Part of a small language model's weights: 15 layers, 64M parameters.
MLP neurons of a small language model. Each row is named by its layer, matrix (down: output weights) and neuron, and shows model dimensions 96-191. Each number is 128 + 32 x the weight over its row's rms, rounded and kept within 0 to 255. Numbers have three digits each.
Before each neuron's rows, "fires before" lists the tokens most often just after its 100 highest values on Wikipedia text that the model never trained on.

fires before: "\n"
L3.down819:118177064089065060137165162078133140106099175183145114145086107127127092105120075065150121070172062149136117133173169106126104064190143121138110195138112110177140079183097170143108148149128172080082119128151153151119176092152125145065120154186155097066152158144170125148183172115127144121

fires before: "\n", "=="
L3.down1616:167212067152135150120100115146161089139104157069122094123119149101095197058136205024097134104113111097136155141123116165122161103150154133126144110146087159113160132131117108121108184133142115111124103145145163140148113059153079197162076104178071109096132087211213105111098131127163183141

fires before: "\n"
L3.down48:151155136223168196105146166159166179094054149192155128150128099145192154144082113091124146132178181138128127115101111177125141148107179144128153068160127123124130097196122173114068141146137144125159040158076117161137159160131159114099072170133125133114119108134131125083188119031134149071

fires before: "\n", ":"
L4.down1947:122107114126113198144115089146103140168111131237159142097125118108131113152110163132090104119142101156103144121091161129058168168140136086107084119102095134126136081141133141158127143146134144083128094106088119110134158115132159140106117144126076144088076162106127155127137115153185169106

fires before: "\n"
L4.down1185:123152130129136109157111110159132090139107163206124124145134069145125125095111097113150144111152130144127107141105185120146155073140153132170164131195149126137070148137152155170148145146156128096156124155131168087145117177151129118142150158177168093111129126130165156069158116092201179210

fires before: "\n"
L4.down567:153121121109097102122128132115189152141108095207124093184096153169142113139112139106085072088113134114132087145145109171094149200181125118151116146114152138134158101092093122114093152119161127152065140131165160092115153117076111127144189049122137135120161113103067007144160168137094075147

fires before: " |", " hold", "ens"
L4.down1593:128131115185136174164175096109145096137125084118085127107138183208087158121156131170154185047121172103076140109118214103185155087123112107121057110111140166150083099160107113183148143150150145148121086145164086101106113142121130097108100106169115162163085095156128154108121126159111176129

fires before: "\n"
L3.down1273:102134105146117103141121091137163086214118097096190113138107146090145110099112168059136113099148107126133198084119121144123115072188164110136144090172105154085179138126126144152171111143140156150060124116083146189137156108113122133128138170066159121100113148125128125112095142109154169114

fires before: "\n", "=="
L4.down740:183188129080123140135068145161094122110127157118128140134143064158134149138114153128153169142112118128148090158142075123117172127183135154196153108089166113098097094103152126182132125105058140021157108134122130049149094112180141154126140133131101102142142149161084116128137127081184194112

fires before: "\n"
L3.down1677:178191103105163133160160083116098155183095125066199164114140163195098170192110170111172101106129166135160120134168097097147180107172169122128092107104100135125188086144062169163104105132123090096117070138135158008126117108110076121073136157172136176090148126131091118140170164107176132182

fires before: "\n", " |", ":"
L4.down2026:092197133158112089185140168136114135207119088195165143107083104077103191108085222109151140129103136116218131130173100127156114112168106158101129112158176145137145158167169139133118152117113087126056134091150117056051141152096123134116094145109108107167160117132142069100084067121055114145

fires before: "\n"
L3.down1291:138162113150131156115158100145135136114062142125126140199141088144107193114138118115170105179151187136081168156058159144075101098159155169115120112146144126145146138097075196184127135122136125098098129119126088115161218127089159154094075152149148171122183064134179102152172144075171172097

fires before: "\n", ",", " of"
L3.down939:117096126196135132100172172094201117139163100082139158126078132120101094143118128150067081117130183115158101170112161136149157088173183102096173119135195146099137117173146159148139053116150110116124146132119122083131120080092121158152102149125120159052118113102126116112123141111145162149

fires before: "\n"
L3.down1028:129111061137139123143103112138106138170055104187134113174140151176171115136128147112099180139146150167113099121113139192154110125175178176197105123095151153157130051158109206202103146054158143116114042169162130167076156157138133057194133105148126142167137131141125065134125205075071151101

fires before: " |", ",", " \"", "-", "0"
L3.down764:077076078100147108066106090115125137113072142199125171153159169168109174101155174117082136149105120128116159152122127132139098114148112122106148093090124128098116087110093077097110135184168075163162051116097053092111083163119116078148126173138155117105111063129113126125140113140189102080

fires before: "\n"
L4.down1600:172108103128100122068183147089090152105189226098128090116127083159088163167139148186161140176157141162107127133165127124117121141131135136108131135073183114136058172133161172169107117191134051115116144163137046178195138158121237158139176161109084175092168164126143185110153079081157173117

fires before: "\n", ":", " Latino", " older", " more"
L3.down1913:093123124151117165131109134092171151128162142102121096155122104119149105116142111165134135180156171147143165134081164121146090138171160212075132134116161106118076126107151042156132141093116098149128089056145148066103123106120189157146072140116140151197114118173089157101090114100093188193

fires before: ",", "–", ".", " to", " as", ")"
L4.down356:121128177156109117145144135121134106139124066165110156163083078142103100118090111064137134208121113101173169165119108111145112141128090112093105156189168101115146130121109130078156117108128135111167109108131124112165122092191134123100125126129114223155121137092154135165103153148127137147

fires before: " |", ";", " 0", " ~", "\n"
L4.down1760:161152177107135087125148140172182084132139129186104142161124099086114150076111129091108163141123086130097074119078134125155169120108151139135174172112098133160153158113133113193126175075115172142080133132104131118063144127139119202140093126105177121103139101173091162145125131134156145114

fires before: " the", " her"
L4.down1880:091183111080131115158178080147169126154147150115119132082182120121121117104120090098059121102145173081172176115053122148124131163141139116168106084143102121117123059107182072155132134060122124118139130170156074087101098074206121124113179155137126098141137142064067113132078098169096143132

fires before: "\n", " of", "-"
L4.down1940:122160165116090128164167119086108136109145094125127088164059199117150105122138107103122102121068139121163139149114151032153137103102155145084086139089139132155104183158110159147116157116128077121092109103116117079124112142143158115091149072132137163085130144130117093103126102149104103144

fires before: " |", " -", "–", " by", ":", "\n"
L3.down627:155089148153156115087101108133167152067051070130137129082115095102112153167103120181107094100123161163140140102095175139138146160139106158134185063173198094114097148113150109163077151123147170136150138119123121074114128094081131090145084127120163133143142134133152158174148117132150184080

fires before: "\n", "-"
L3.down944:073080154146124145161135152071153156083112099163093122091148150167146152109153205111130065148150056121120137078086101123191100139109150119133120080156119109097130095147114160102139114141097070154139167175092096159159163197166124053169236118100146155151093115157138160113109120100151136091

fires before: " the", " her"
L3.down1288:095146095153069149132187089162130072110153153070178094111132086123140200138157099121147121083164099143153153184164113107198101147117141156127099124130122186166161115127132140095126117143083123088126128135136156132104157075091168118138158152131038087158145155151084135130118106183158124122

fires before: " |", "–"
L4.down797:067105121226134183163096103167081144126086136158137093124089118145124128102094094103143134137156171150110159067142147171116138125087143137144052137119084145157144213095078192132146147065146110197135136125127179032168107096186087086183161144138085159136146164115118081172170083171094095148

fires before: "\n"
L4.down750:154169072129142137126197161177138136121124162104122132132086122113095146089088124136114102090122070163136074131101111161105130044123123149212149074164160113141136104174131183174179122179136126161119124103148127230108146149068214116052122105152115134065139172139129158079169154147127116128

fires before: "-", "=", "\n", " /"
L4.down427:133151076115176094131125128123105147108089136184137103129069197158129102143102161078151142103116170139085112072188141154148118154107107138153148080106167090166135112125119122149123116136097121145099120166064109110093097098138056147072112196140125101132129148131199148119097131096157122121

fires before: "\n", "-", " Museum"
L4.down1758:062069128116168086115121127123132167094097161177079120117194124145097143206156103069102145094101168135120138113138121121101115174215170171113158092102107085083110128108108129167103153088079104106138114142098064164172151222102165180140166158090136116098133089109091152114108171133112116153

fires before: "\n", " |"
L4.down1796:111145084155102124085108154125094156039103170105151111123160072117130141106108110100134166145105174118118146129155128208138129075145161148117111140096194068183123161073068138158152140149134119128094165135121114075109146124144149151110162154053129085092103115145085145162106110159164107104

fires before: "\n", " -", "eport", "in", "ir"
L4.down1969:175143137140066109166160127107105067107117132188127188143191105138068120094117160113095099095143109106116152139084093141123125131145133173128080104134108115126219164074105160158111163151134165132095075131110083108087141110134179125145063126122070188135095115174114128135117189101208159160

fires before: "\n"
L4.down1837:123134147152107124135155150117164169160165130204092122113116126126158121130128137123143122174130144169148092058109119108125102123105126086140158097137143125093100091135066202179156144069125143103129157125112143104151137074103183131135113136077139181140084083159126147121159081132168193125

fires before: "\n", " Mo", " An", " is"
L4.down1416:097066138148123101092158069117113049130086142097123137110070168161126116097109168126164124123131133118105142136134102133131154086116143154153137143150124152103126155160130179119180182173084194149203103113101121171126098106171166138120158125076106115147106183131084118121159151160141147086

fires before: "\n"
L3.down251:132103121128163169123124124131107134138162135191183144144152128102125096144117120070162142074078078202123119142150119170129137090082144157168102165143088166130107138097151138130162164137142241113160116158178153156098163088108145164116112163170084165169109165105112107099128175143157124103

fires before: " |", " of", " no"
L4.down664:134119074060148142181135083103062148106109116184124135101158159156154075111088118136098116138129103125077127188098127165076184115114120180141137133141077116174147151183141151131148173181145137108179111125106074112096018114181109167109112081130181147177167083146150146108093095126091113100

fires before: " as", " for"
L4.down472:183131113096079120142169134129159070094054127203120143156157128060118077110135130136096103126140059112101117142140097194151134151112130135134103097105177110127164115104162168072163122132116130150190114180150103177124148107164157159180076084127123173146073149086129113115180103106135145119

fires before: " of", " to"
L4.down1216:180093114143151127127110136111150145197161111145180162121085112139139130139159072120100141066178115163133096138081057089099110081128131100102142131110123132135124136146089131153146119131136112109138132178127133096097148142147149145145125125109186129090146111086144110115120169144110113103

fires before: "\n", "==", "ais", "r"
L4.down102:149139108131121122129115136172175153098096197121117106165149131097180150119122145140077156118163049146107144111113100134164082121074181106146145103095144130184115086155102117111126099084109153139130084133176116084157180148116149102105140132139204168132156177164188114089119184131145128147

fires before: "\n", "|", " |", " is"
L4.down507:112141096135080127204109132097124189150098215171170085116149097125154140112090113097079092156119123141150116127110151108060131138139176108096076136157122116164136049076183146067151100152153095101159069116110105086132117153225129124090106066173086057083137160147120100144166159142123133125

fires before: "\n"
L4.down665:153115087102061194180144144134116084175158115078118166150150115193097159149085151079160151120081116091106124156043106168164145078170141187161196127165166117150090149079094147099132177134164099117114107141153137161116128149119086128113141161125074067127177151131146113139108115098123077146

fires before: "\n", " of", "There", " or"
L3.down190:171145101152157154133154084157017130093068089148087079101136116103134085079119092107148096135129166178127130101107152103086123091148103153117141166147155130181055162144135182223148127074134136104172081138158194084126146105120108212136133067112132117168093187175226125098104079118080108144

fires before: "\n"
L4.down1823:104135136094081125136091146205094142165177138062177064118135203136125098152081134090169116086106102091125115136155117131134073102154156104167140163109108117127129117127095090099115122145161123189144211127100132203166082113107180090069080130138136126117112109136139132143113144113187149082

fires before: " |", ",", ":"
L3.down368:152060069127102126143174087190163130130116086092120161175148173099071188113129179118116123132105181197083158193170158093110105163128172103109060162132115187120089069119116179091182126128121142050114145079166125061118157159115130109132128160116129117153183142125100171140139121107159128097